Weights of a small GPT-style language model, trained from scratch on English Wikipedia: tied embeddings.
MLP neurons of a small language model. Each row is named by its layer, matrix (up: input weights) and neuron, and shows model dimensions 16-79. Each number is 50 + 15 x the weight over its row's rms, rounded and kept within 0 to 99.
A block is one neuron, or neurons of one layer that tend to fire together. After each block is what it responds to, as a language model described it from the Wikipedia text at the highest values.

L2.up14:36 60 39 56 61 71 54 80 50 19 41 35 52 39 61 73 76 21 51 47 37 51 55 62 72 53 76 54 25 59 16 55 49 51 28 63 57 25 48 63 46 29 32 67 77 44 76 50 33 46 45 41 43 22 35 52 30 52 57 48 55 48 57 42
L2.up147:59 50 46 40 35 53 58 58 59 29 39 40 26 36 26 46 50 42 53 52 42 31 32 48 77 50 61 69 30 27 67 55 61 29 54 37 58 40 56 58 35 51 39 51 51 44 37 02 38 31 57 53 55 56 42 55 56 43 46 48 52 70 56 55
L2.up412:42 61 62 64 48 71 62 48 30 30 49 32 47 63 48 40 50 11 41 37 49 11 58 46 96 66 38 55 22 29 32 52 57 50 52 38 56 44 46 41 53 39 71 32 37 32 31 31 71 68 35 46 65 47 26 49 50 63 46 60 61 37 52 37
L2.up576:51 55 64 61 63 71 44 44 71 56 49 44 69 41 45 45 66 37 51 25 58 26 78 59 70 59 41 33 73 60 32 53 44 32 73 85 50 53 63 26 40 71 67 51 44 43 71 59 41 53 57 60 55 57 76 62 60 44 79 38 55 50 55 45
L2.up581:79 55 58 61 51 47 40 46 47 53 45 41 36 68 52 49 71 12 52 49 34 34 85 81 47 69 47 44 40 28 83 46 76 23 41 20 48 50 64 70 90 66 62 72 57 44 81 55 31 25 49 25 60 69 31 18 48 42 62 47 29 48 54 46
L2.up1069:65 45 32 46 59 59 31 61 39 27 22 36 52 26 58 60 75 41 53 52 34 41 69 65 53 66 20 57 32 40 40 68 54 56 33 46 29 56 57 48 27 45 63 53 61 44 40 46 48 42 43 63 70 44 44 54 57 47 48 46 23 84 75 54
L2.up1248:39 46 43 47 51 72 39 52 43 34 55 60 36 45 41 52 60 83 72 57 38 88 46 77 61 67 22 68 66 38 47 56 65 44 37 61 48 51 60 41 76 44 64 48 49 28 46 44 55 48 32 62 32 38 15 42 44 51 40 60 53 17 46 63
L2.up1314:18 39 38 47 51 48 77 44 28 37 37 55 59 42 54 82 40 55 33 71 28 67 44 61 79 54 54 54 65 42 67 49 37 36 59 44 50 64 56 72 61 50 53 60 41 57 58 52 43 38 48 61 47 49 46 43 66 66 53 70 55 56 42 41
Description: Standalone two-digit numbers. Short numeric tokens, mostly two-digit numbers from 13 to 20 (sometimes 90s or 105), in counts, dates, times, routes and table cells, such as 17 speakers, September 17, SR 15.

L2.up89:37 78 67 58 53 40 34 48 71 62 64 54 60 48 46 33 31 39 68 50 38 36 50 68 63 45 69 39 51 64 32 82 27 55 30 55 37 50 35 55 64 48 69 68 24 47 50 52 34 46 37 55 44 42 43 34 52 30 65 31 58 51 69 71
L2.up94:44 40 59 36 65 31 20 35 08 31 60 27 33 68 64 61 57 09 49 38 50 58 65 20 72 67 74 52 41 75 27 51 89 57 45 38 41 34 55 59 33 24 53 55 28 34 74 34 67 42 38 45 56 39 50 39 25 53 41 22 38 52 38 50
L2.up1081:35 88 48 24 47 57 52 76 61 52 71 46 75 49 66 42 61 50 41 50 45 63 67 51 37 65 35 55 25 70 49 31 63 40 25 32 40 35 59 52 17 60 44 71 48 49 66 43 68 70 62 44 74 52 58 49 67 49 48 54 54 17 39 52
L2.up1122:67 54 55 58 81 38 32 48 40 55 16 39 69 43 56 51 46 29 52 39 45 69 47 15 40 40 55 49 45 59 63 38 53 47 30 58 53 24 59 52 45 70 21 51 54 63 39 57 69 70 72 42 62 57 64 69 47 51 67 30 68 72 33 48
L2.up1377:32 52 47 56 27 35 40 57 48 50 36 52 31 39 53 29 22 48 41 52 54 62 68 60 40 65 33 59 57 41 59 82 54 37 34 63 65 43 53 62 25 59 72 64 83 35 64 28 60 65 54 42 29 36 53 54 44 58 56 53 40 37 59 55
L2.up1410:41 46 59 48 49 50 55 48 35 55 54 64 36 66 48 48 38 41 52 57 67 26 57 62 40 43 52 64 49 40 79 61 33 42 23 40 53 51 46 45 61 48 43 40 65 36 63 36 57 45 41 62 36 38 28 68 63 47 70 49 36 42 59 59
L2.up1412:32 47 65 83 13 38 32 51 49 31 17 58 58 28 49 58 36 38 45 53 76 23 41 49 46 46 37 74 52 45 83 28 35 58 76 61 34 32 68 32 56 56 42 47 45 55 40 61 61 51 54 35 49 49 51 73 39 54 43 69 65 26 69 54
L2.up1433:61 33 33 53 00 17 67 63 53 33 41 34 66 54 62 67 67 44 52 46 46 59 52 66 72 59 65 56 61 61 63 48 54 60 41 56 58 60 72 76 38 35 32 25 42 52 67 48 41 47 73 55 41 43 72 59 58 35 41 57 51 57 57 56
Description: Wikitable cell separators. The " | " cell divider in flattened Wikipedia tables, right after a cell ending and before a new cell, usually a number (e.g. "Reds | 76", "4,478 | 0.23%").

L10.up326:38 36 59 44 53 60 58 48 53 24 34 35 65 49 51 61 66 16 31 46 32 64 43 55 73 48 27 44 35 32 43 49 68 09 19 63 76 41 56 46 56 41 56 48 66 39 40 55 61 50 42 72 75 34 59 64 27 66 46 40 41 61 42 39
Description: Prepositions after abstract nouns. Prepositions, mostly of, for, to, with, that follow an abstract noun or introductory phrase, e.g. in anticipation of, except for the, request of the.

L10.up428:22 47 51 72 02 62 58 32 49 58 41 43 39 34 49 60 16 48 54 28 59 32 68 52 54 50 33 54 62 56 14 73 56 48 56 49 46 63 49 29 39 32 43 59 22 31 57 41 86 61 22 45 43 41 60 61 56 33 64 62 44 52 57 65
Description: Clause-opening adverbial lead-ins. Words that open an introductory adverbial or prepositional phrase at the start of a clause in narrative prose, such as "In 1945, following", "Under an", "However, after", "Instead".

L2.up23:34 39 42 72 46 46 59 39 41 35 46 64 34 55 29 33 62 44 55 40 47 59 21 43 55 56 53 60 42 44 38 56 58 62 59 76 64 47 22 49 52 37 71 39 35 61 57 65 27 65 65 51 86 51 31 79 50 81 85 44 34 31 43 47
L2.up72:38 25 52 71 58 46 47 71 40 41 62 64 73 36 49 55 27 52 54 73 11 63 51 54 53 62 70 70 40 72 52 68 49 40 18 71 34 65 54 60 62 52 64 70 59 51 55 51 26 54 72 72 71 69 60 53 47 27 69 80 54 26 45 48
L2.up75:56 29 22 56 40 52 32 25 38 54 24 44 40 42 65 39 38 70 30 67 43 50 65 43 57 59 56 51 63 21 28 32 41 57 60 46 41 55 65 56 44 65 59 68 62 49 63 76 42 76 60 22 44 56 52 55 44 27 55 46 62 26 56 60
L2.up262:37 40 25 60 55 47 69 45 42 52 46 50 14 53 71 44 21 69 49 30 62 58 32 33 46 60 40 59 47 61 60 53 61 17 35 34 39 41 33 33 33 23 64 27 51 53 49 37 32 43 54 42 56 46 30 54 58 63 58 17 52 66 73 43
L2.up604:15 48 59 23 71 49 47 53 14 60 29 45 36 42 27 43 53 57 37 64 53 57 24 75 54 54 29 42 27 31 38 21 52 54 51 57 61 53 62 62 40 33 71 78 18 75 22 52 46 53 57 61 55 34 14 53 32 84 66 28 59 67 51 79
L2.up1030:41 38 64 47 46 68 36 53 32 50 53 43 34 62 66 04 27 28 36 80 47 69 37 66 70 39 55 69 24 45 60 12 36 50 36 40 39 42 30 48 65 24 53 75 34 57 60 53 65 30 48 60 63 17 41 87 74 61 75 41 49 55 59 57
L2.up1286:34 61 53 76 70 54 38 56 66 37 43 39 48 66 63 36 47 24 47 56 32 57 37 80 64 47 53 64 54 48 52 34 35 66 58 46 48 00 67 41 34 30 52 39 30 47 53 67 29 44 51 60 68 56 59 33 48 47 41 66 57 65 58 58
L2.up1316:44 38 55 60 56 59 41 54 60 44 47 59 50 50 44 51 62 74 60 49 43 33 63 38 73 69 10 40 58 40 83 19 40 60 41 33 46 69 47 42 31 42 60 72 46 14 31 68 49 62 53 56 14 60 36 33 56 56 62 69 45 76 28 51
Description: Prepositions "in" and "of". The prepositions in and of after a noun or verb, usually before a place, date or topic (a town in, Palace of, born in), sometimes as word-initial in- (ingrained).

L2.up96:52 40 49 66 41 83 46 51 30 48 43 45 46 34 43 38 47 60 52 49 58 74 65 33 17 51 82 45 50 75 44 53 51 16 40 49 36 17 50 57 56 33 68 59 39 59 48 32 27 60 54 57 30 25 72 41 44 55 18 35 48 52 44 39
L2.up263:41 26 66 31 62 43 23 52 53 27 28 30 36 40 46 53 47 65 66 62 59 49 26 73 48 50 40 73 22 40 63 57 43 43 54 42 41 55 68 46 61 53 56 48 47 56 60 44 63 54 50 58 62 35 44 38 56 26 32 57 68 61 28 49
L2.up534:36 33 47 65 37 37 51 35 60 46 44 50 41 41 47 58 47 64 54 47 64 64 57 47 38 47 52 49 49 41 46 56 45 64 42 47 63 57 78 66 72 31 34 49 30 57 49 38 50 55 41 46 36 27 32 44 43 50 14 58 53 72 38 52
L2.up644:49 80 45 70 48 65 53 31 36 64 45 51 57 37 56 46 31 49 66 51 62 52 51 71 32 45 20 52 27 46 54 37 43 36 33 71 61 41 51 32 44 67 64 84 40 56 59 65 36 60 54 26 50 39 38 54 71 28 47 50 39 41 58 49
L2.up824:13 47 67 73 54 62 05 61 75 17 58 29 48 55 41 43 52 77 54 60 31 63 61 55 65 62 61 21 74 47 68 25 64 22 50 62 40 39 59 44 41 55 52 67 72 69 62 39 67 48 67 46 38 47 47 31 31 59 61 73 48 51 53 25
L2.up1178:49 59 55 44 65 55 43 32 56 47 46 43 68 35 55 51 45 60 56 56 59 45 20 47 45 77 39 64 49 51 46 51 71 77 40 73 57 66 44 56 33 47 61 49 44 30 46 45 39 74 22 34 43 48 68 51 73 45 55 37 27 40 35 55
L2.up1475:47 60 50 61 50 74 47 42 56 53 47 43 42 24 60 60 52 60 66 23 57 38 45 88 37 48 63 58 55 43 43 45 40 30 75 61 61 46 66 64 70 41 56 39 65 34 68 14 70 48 48 33 46 37 49 49 79 46 34 75 30 55 36 57
L2.up1484:48 52 61 60 36 59 32 36 35 31 38 40 77 53 60 54 31 68 75 54 35 55 19 48 27 44 55 46 58 73 47 53 78 60 56 41 64 46 75 78 66 22 68 47 75 25 55 29 45 59 28 36 46 42 67 65 67 49 29 41 27 17 41 51
Description: Indefinite article "a". The indefinite article a, usually as the object of a verb or after a preposition, e.g. generated a lot, led a force, of a world.

L2.up207:17 21 41 46 56 57 51 48 67 34 25 45 43 37 45 47 58 41 34 47 34 70 62 47 52 23 47 21 46 21 45 26 59 72 58 36 40 28 40 25 36 66 39 60 80 60 49 67 58 39 70 43 56 27 63 63 62 52 53 78 36 49 52 48
L2.up376:47 21 73 84 49 61 65 63 43 42 23 57 55 54 40 49 32 49 66 41 56 64 50 32 32 48 40 57 31 51 43 76 36 68 75 49 67 49 57 53 57 61 40 63 65 72 35 46 67 28 43 41 44 56 56 49 57 34 60 42 13 40 39 49
L2.up587:38 55 67 56 42 81 53 78 31 66 53 31 44 71 31 36 28 40 46 66 47 36 55 23 43 61 53 31 57 29 73 36 26 51 40 52 55 57 46 43 44 53 49 64 54 63 35 54 28 16 48 48 76 40 68 86 50 54 70 41 22 66 52 53
L2.up674:50 30 68 32 40 41 61 48 47 74 66 70 75 16 23 16 40 60 54 71 77 47 70 29 55 38 32 39 67 41 33 48 61 43 67 56 51 52 52 46 69 60 47 37 68 58 60 36 69 55 58 53 28 82 62 45 64 73 54 52 55 21 59 46
L2.up947:51 05 44 53 36 56 41 50 47 55 86 48 47 31 32 51 42 64 75 56 37 50 52 61 56 48 65 36 52 48 34 59 73 51 58 48 36 52 28 40 31 41 49 45 80 32 62 41 63 07 56 39 42 53 70 51 72 68 64 51 65 46 54 57
L2.up1024:65 41 50 54 63 36 63 62 50 31 41 58 56 62 51 80 60 46 68 31 70 42 55 36 61 37 50 45 52 56 55 18 68 62 37 49 66 42 34 43 44 32 51 57 40 56 58 57 74 23 58 80 37 27 43 53 83 53 78 95 28 44 55 71
L2.up1113:41 28 72 38 37 45 84 38 56 69 54 39 19 47 55 65 58 43 46 58 57 52 70 46 51 73 37 44 23 72 59 66 59 35 68 51 38 25 40 46 49 62 29 64 57 43 69 40 33 34 29 36 45 55 39 41 57 81 47 37 39 37 82 54
L2.up1238:52 67 70 47 56 44 66 25 56 43 47 74 62 48 57 40 22 36 60 75 79 67 80 53 43 23 37 55 56 65 50 46 56 32 74 60 61 43 39 47 48 37 38 58 53 56 39 55 26 57 22 49 50 47 40 64 63 43 73 81 46 11 36 45
Description: Clause-linking connectives. Conjunctions and connective words that open a new clause, mostly ", but" after a clause, also ", which", "However," and sentence-initial "After", "In", "While", "Since".

L11.up11:49 64 52 46 34 65 35 52 45 71 62 40 77 26 45 45 52 50 60 59 56 36 38 57 62 42 64 58 50 36 43 49 46 47 24 48 36 24 55 47 42 25 68 55 53 43 42 42 41 53 52 43 58 52 60 54 76 35 52 52 54 48 64 33
L11.up46:66 58 52 43 38 58 58 47 57 15 35 26 61 22 39 47 49 42 49 47 46 77 75 26 50 52 59 44 67 53 51 75 55 56 39 39 39 63 34 28 47 32 31 55 66 38 48 37 46 48 45 69 37 54 67 50 46 54 49 65 54 42 57 42
L11.up238:48 37 25 73 32 36 34 41 60 34 45 54 45 54 49 48 20 54 57 68 39 47 53 62 58 44 52 53 40 38 62 77 59 61 51 42 30 46 80 64 33 42 45 42 52 58 57 22 67 59 45 60 15 53 55 64 63 70 58 51 45 43 25 39
L11.up275:52 48 43 64 54 48 52 29 68 31 43 43 56 42 40 41 63 38 80 55 44 46 57 66 47 39 40 56 66 57 36 58 67 55 50 21 52 58 41 52 32 47 31 72 47 55 52 80 28 40 39 32 63 35 47 49 78 38 45 43 50 52 66 50
L11.up305:24 63 41 83 38 54 77 21 14 34 26 64 56 35 66 60 54 70 58 61 62 62 72 49 37 28 41 68 39 34 64 30 68 79 61 50 32 48 37 69 44 38 44 42 45 37 72 41 25 44 35 61 40 50 43 53 26 48 43 55 37 53 76 38
L11.up696:60 58 70 68 42 71 57 34 73 44 52 52 48 42 10 57 56 41 45 63 61 30 58 74 62 51 54 66 63 59 39 26 45 49 44 34 65 18 39 22 32 74 52 53 23 31 32 58 70 58 23 57 65 50 39 47 62 46 42 42 44 50 38 66
L11.up1017:36 36 34 82 59 47 61 34 39 54 47 41 34 39 49 53 40 35 58 65 54 70 53 54 69 65 79 68 25 46 51 35 58 56 43 61 27 66 45 46 24 25 68 48 55 64 78 37 42 28 39 50 29 35 36 74 68 35 34 60 52 46 63 33
L11.up1509:59 74 63 28 45 67 58 49 63 55 52 27 44 43 62 51 40 34 35 38 61 64 29 35 47 51 42 49 57 76 60 58 59 50 27 65 41 15 63 61 63 62 58 59 58 51 49 56 67 53 40 51 43 47 28 50 44 59 43 69 34 69 67 73
Description: Clause-opening subject or connective. Words opening a new clause that will take a verb next, mostly sentence-initial He/She, "After", "Thereafter", ", but he", "who", "that" in biographies.

L11.up5:82 44 40 37 47 32 62 55 40 38 44 52 33 52 42 45 45 51 43 28 34 63 32 36 87 26 56 29 33 33 50 56 69 31 52 54 15 53 82 46 34 48 50 72 39 49 40 68 62 38 64 73 57 28 64 66 30 26 45 28 44 43 37 42
L11.up285:46 42 37 78 70 59 48 31 39 35 48 71 23 44 56 54 79 59 40 37 42 88 60 23 64 54 43 67 28 52 53 58 41 52 55 35 53 60 36 46 58 56 56 55 41 81 33 22 84 48 36 53 50 52 54 22 37 36 42 43 38 29 35 75
L11.up474:47 34 38 40 58 69 46 64 54 55 29 57 63 44 54 52 48 24 61 76 53 62 72 73 40 42 40 62 34 26 52 41 57 41 83 54 45 43 49 55 38 51 71 42 27 43 48 67 48 41 65 68 43 54 50 62 67 32 27 76 74 69 33 55
L11.up862:73 48 42 43 34 30 75 37 57 60 37 24 49 61 31 62 58 33 39 41 68 44 69 58 54 35 43 64 38 53 67 46 38 46 33 57 35 44 70 56 75 47 63 33 40 55 56 72 52 19 38 62 32 65 35 60 62 35 57 67 59 51 46 42
L11.up900:25 32 56 36 62 40 56 39 47 49 43 34 53 57 42 47 57 73 56 39 38 66 76 48 53 67 20 60 42 39 53 42 42 62 67 53 38 53 57 52 67 48 65 71 41 48 47 86 57 43 53 36 55 20 26 53 14 62 66 77 51 26 05 67
L11.up967:36 59 49 48 55 70 55 46 57 40 68 46 48 61 58 88 27 62 48 59 98 60 78 55 57 48 58 48 37 53 58 65 37 57 43 52 69 50 40 40 58 35 70 46 42 67 97 56 56 68 44 54 51 51 46 49 39 50 53 55 52 46 22 57
L11.up1012:47 43 35 61 48 41 63 45 50 31 30 62 14 79 57 65 41 57 33 74 59 39 38 42 50 59 38 64 44 59 25 42 38 41 33 83 52 61 43 39 16 67 49 54 51 51 19 58 55 69 66 59 46 32 53 51 51 38 44 37 51 38 36 34
L11.up1329:49 47 22 68 38 41 46 41 59 44 30 68 26 31 50 51 39 37 60 39 56 48 63 35 34 64 27 73 86 54 37 63 46 42 50 49 62 47 45 68 45 60 55 62 45 36 54 51 59 81 44 45 49 40 55 59 22 74 58 71 33 48 17 44
Description: Prepositions after abstract nouns. Prepositions such as of, in, on, about right after an abstract noun or verb that takes them, as in impact on, aspects of, worried about; also some table-row separators.

L11.up481:62 45 42 41 19 34 49 44 27 56 41 39 44 69 58 44 35 40 43 38 53 55 43 30 61 27 83 30 60 47 54 61 39 59 48 70 42 93 47 46 66 49 55 57 55 43 69 61 69 42 21 46 43 43 49 49 15 77 42 60 51 31 53 43
L11.up569:39 57 66 57 44 66 44 82 53 49 48 45 56 61 61 68 27 41 36 37 52 52 62 55 36 50 68 40 53 33 62 44 44 70 23 65 26 26 45 49 30 48 53 61 31 31 86 40 55 17 35 26 33 54 52 45 46 53 76 29 44 41 71 79
L11.up652:54 46 69 35 12 49 61 48 48 45 52 77 47 34 65 53 40 72 44 46 57 40 55 28 54 41 53 29 41 45 54 51 15 65 63 46 58 58 45 41 42 40 23 34 26 33 54 77 71 46 74 45 44 34 63 80 50 66 44 50 58 59 59 43
L11.up690:70 12 62 36 34 45 61 58 60 41 29 41 23 51 46 38 52 52 59 66 43 42 48 50 20 54 62 44 51 43 31 66 72 52 42 67 44 41 60 61 65 41 42 36 70 39 55 33 69 42 71 66 58 53 44 65 25 48 37 61 42 33 49 56
L11.up1089:58 57 57 64 40 62 56 46 35 47 50 32 50 47 28 55 31 55 46 39 32 46 41 67 60 42 57 66 65 59 53 30 52 58 31 44 55 59 53 51 55 49 66 50 58 60 64 32 59 73 69 61 51 73 45 73 62 70 38 28 45 98 61 62
L11.up1096:36 34 53 60 54 78 64 28 33 44 49 83 63 38 35 53 40 49 54 58 20 55 43 21 58 29 57 71 57 22 50 35 56 37 50 27 75 23 63 35 48 23 46 35 53 14 71 69 78 39 36 39 39 42 58 67 35 60 67 47 57 65 73 43
L11.up1330:37 37 63 17 46 49 69 53 33 43 52 47 54 34 26 54 47 30 39 44 51 63 58 82 49 63 52 60 56 49 71 91 55 51 43 47 49 51 46 54 46 37 56 46 72 52 39 39 50 44 32 49 31 57 34 58 40 24 66 57 44 91 45 45
L11.up1406:70 40 59 48 60 36 48 56 40 42 57 33 43 51 38 54 43 31 40 46 27 57 90 62 76 58 82 42 31 40 71 70 44 56 72 55 51 45 53 65 60 52 51 78 62 49 81 40 49 45 35 34 72 25 65 62 27 64 43 44 37 44 40 27
Description: Day position in dates. The day number or the comma after it in "Month day, year" dates (March 25, June 23, September 9,), and sometimes a year's first digit.

L10.up423:55 32 47 49 05 61 76 54 67 41 30 50 62 46 58 60 89 33 56 72 44 75 29 47 37 67 66 20 63 69 36 53 56 46 19 25 34 46 53 53 40 67 68 43 55 33 67 31 60 59 48 27 29 68 51 57 74 54 76 62 55 64 37 60
Description: Year slot in dates. Tokens just before or starting a year in full dates: the year's first digit, the comma in March 23, 1890, or the month in 12 April 2018.

L10.up1337:37 37 58 44 30 57 69 39 35 66 25 42 52 35 55 67 47 41 50 54 30 51 40 64 40 59 44 41 48 36 25 53 60 32 43 46 55 38 40 58 51 70 51 37 41 39 67 73 50 47 19 71 29 29 44 57 48 53 53 75 49 79 58 61
Description: Separators after numbers; name fragments. Column bars, decimal points and commas right after a digit in tables and number lists (0 | 0, 0.00, 3,29,533), plus mid-word pieces after a capital in names (T-ay, Sh-iv-a, T-all-is).

L11.up39:38 48 55 59 67 29 60 30 63 61 18 26 65 49 28 57 50 61 50 52 38 72 73 66 37 76 36 34 63 48 20 40 64 52 53 32 27 52 26 60 63 59 38 37 55 41 50 58 60 46 56 50 16 60 53 16 50 48 39 56 33 68 38 31
L11.up525:31 72 58 47 61 42 49 55 49 69 34 40 67 51 48 54 71 61 61 62 67 59 37 32 69 66 43 38 29 49 43 63 48 42 15 41 65 58 50 36 50 60 85 50 59 59 60 47 42 60 52 61 62 49 45 39 55 42 59 52 72 36 54 57
L11.up561:55 51 55 60 36 66 56 55 38 51 57 41 58 48 74 42 46 50 54 51 68 48 20 50 58 27 64 39 44 40 57 09 37 25 38 35 64 64 45 56 20 54 40 57 63 66 61 33 19 58 49 32 36 71 69 22 69 79 29 43 64 41 66 19
L11.up587:68 70 48 62 46 49 56 53 13 80 34 35 36 23 61 53 36 37 67 33 50 44 18 44 52 17 68 22 40 28 59 30 44 43 43 60 34 60 39 48 67 52 41 55 25 57 35 56 48 67 58 41 57 52 44 32 65 51 66 44 52 59 55 47
L11.up738:64 66 35 66 29 65 58 32 43 35 65 36 50 54 66 39 35 44 41 57 64 63 65 05 32 45 54 38 45 50 57 66 22 41 56 41 68 59 65 30 35 57 52 32 61 42 36 33 44 45 28 53 60 55 48 44 33 38 44 42 45 46 48 83
L11.up750:34 30 41 37 37 49 49 29 45 44 63 20 99 24 34 58 21 52 39 45 45 67 38 63 55 21 43 49 48 36 38 72 59 46 63 68 50 58 57 60 61 36 69 73 64 35 60 52 62 48 30 24 55 61 60 37 41 48 35 51 43 41 76 82
L11.up1090:35 67 61 36 61 29 33 60 54 55 51 51 51 69 43 21 59 65 41 51 33 59 34 51 62 57 78 49 36 48 87 45 40 61 54 73 45 45 65 54 46 56 79 63 50 36 43 74 62 20 46 34 59 61 49 49 58 63 49 38 41 23 61 49
L11.up1283:46 63 53 31 43 23 23 45 63 35 37 44 64 37 50 55 38 52 56 61 67 52 55 67 71 47 74 58 58 55 44 74 35 57 55 77 48 47 70 13 32 22 64 62 35 69 33 31 31 42 25 43 66 24 52 53 53 36 70 64 53 52 36 38
Description: Occupation descriptor slots. Tokens in biographical or encyclopedic openings where a role or category noun is expected, such as "is a", "as a", "footballer", "actor", "manager".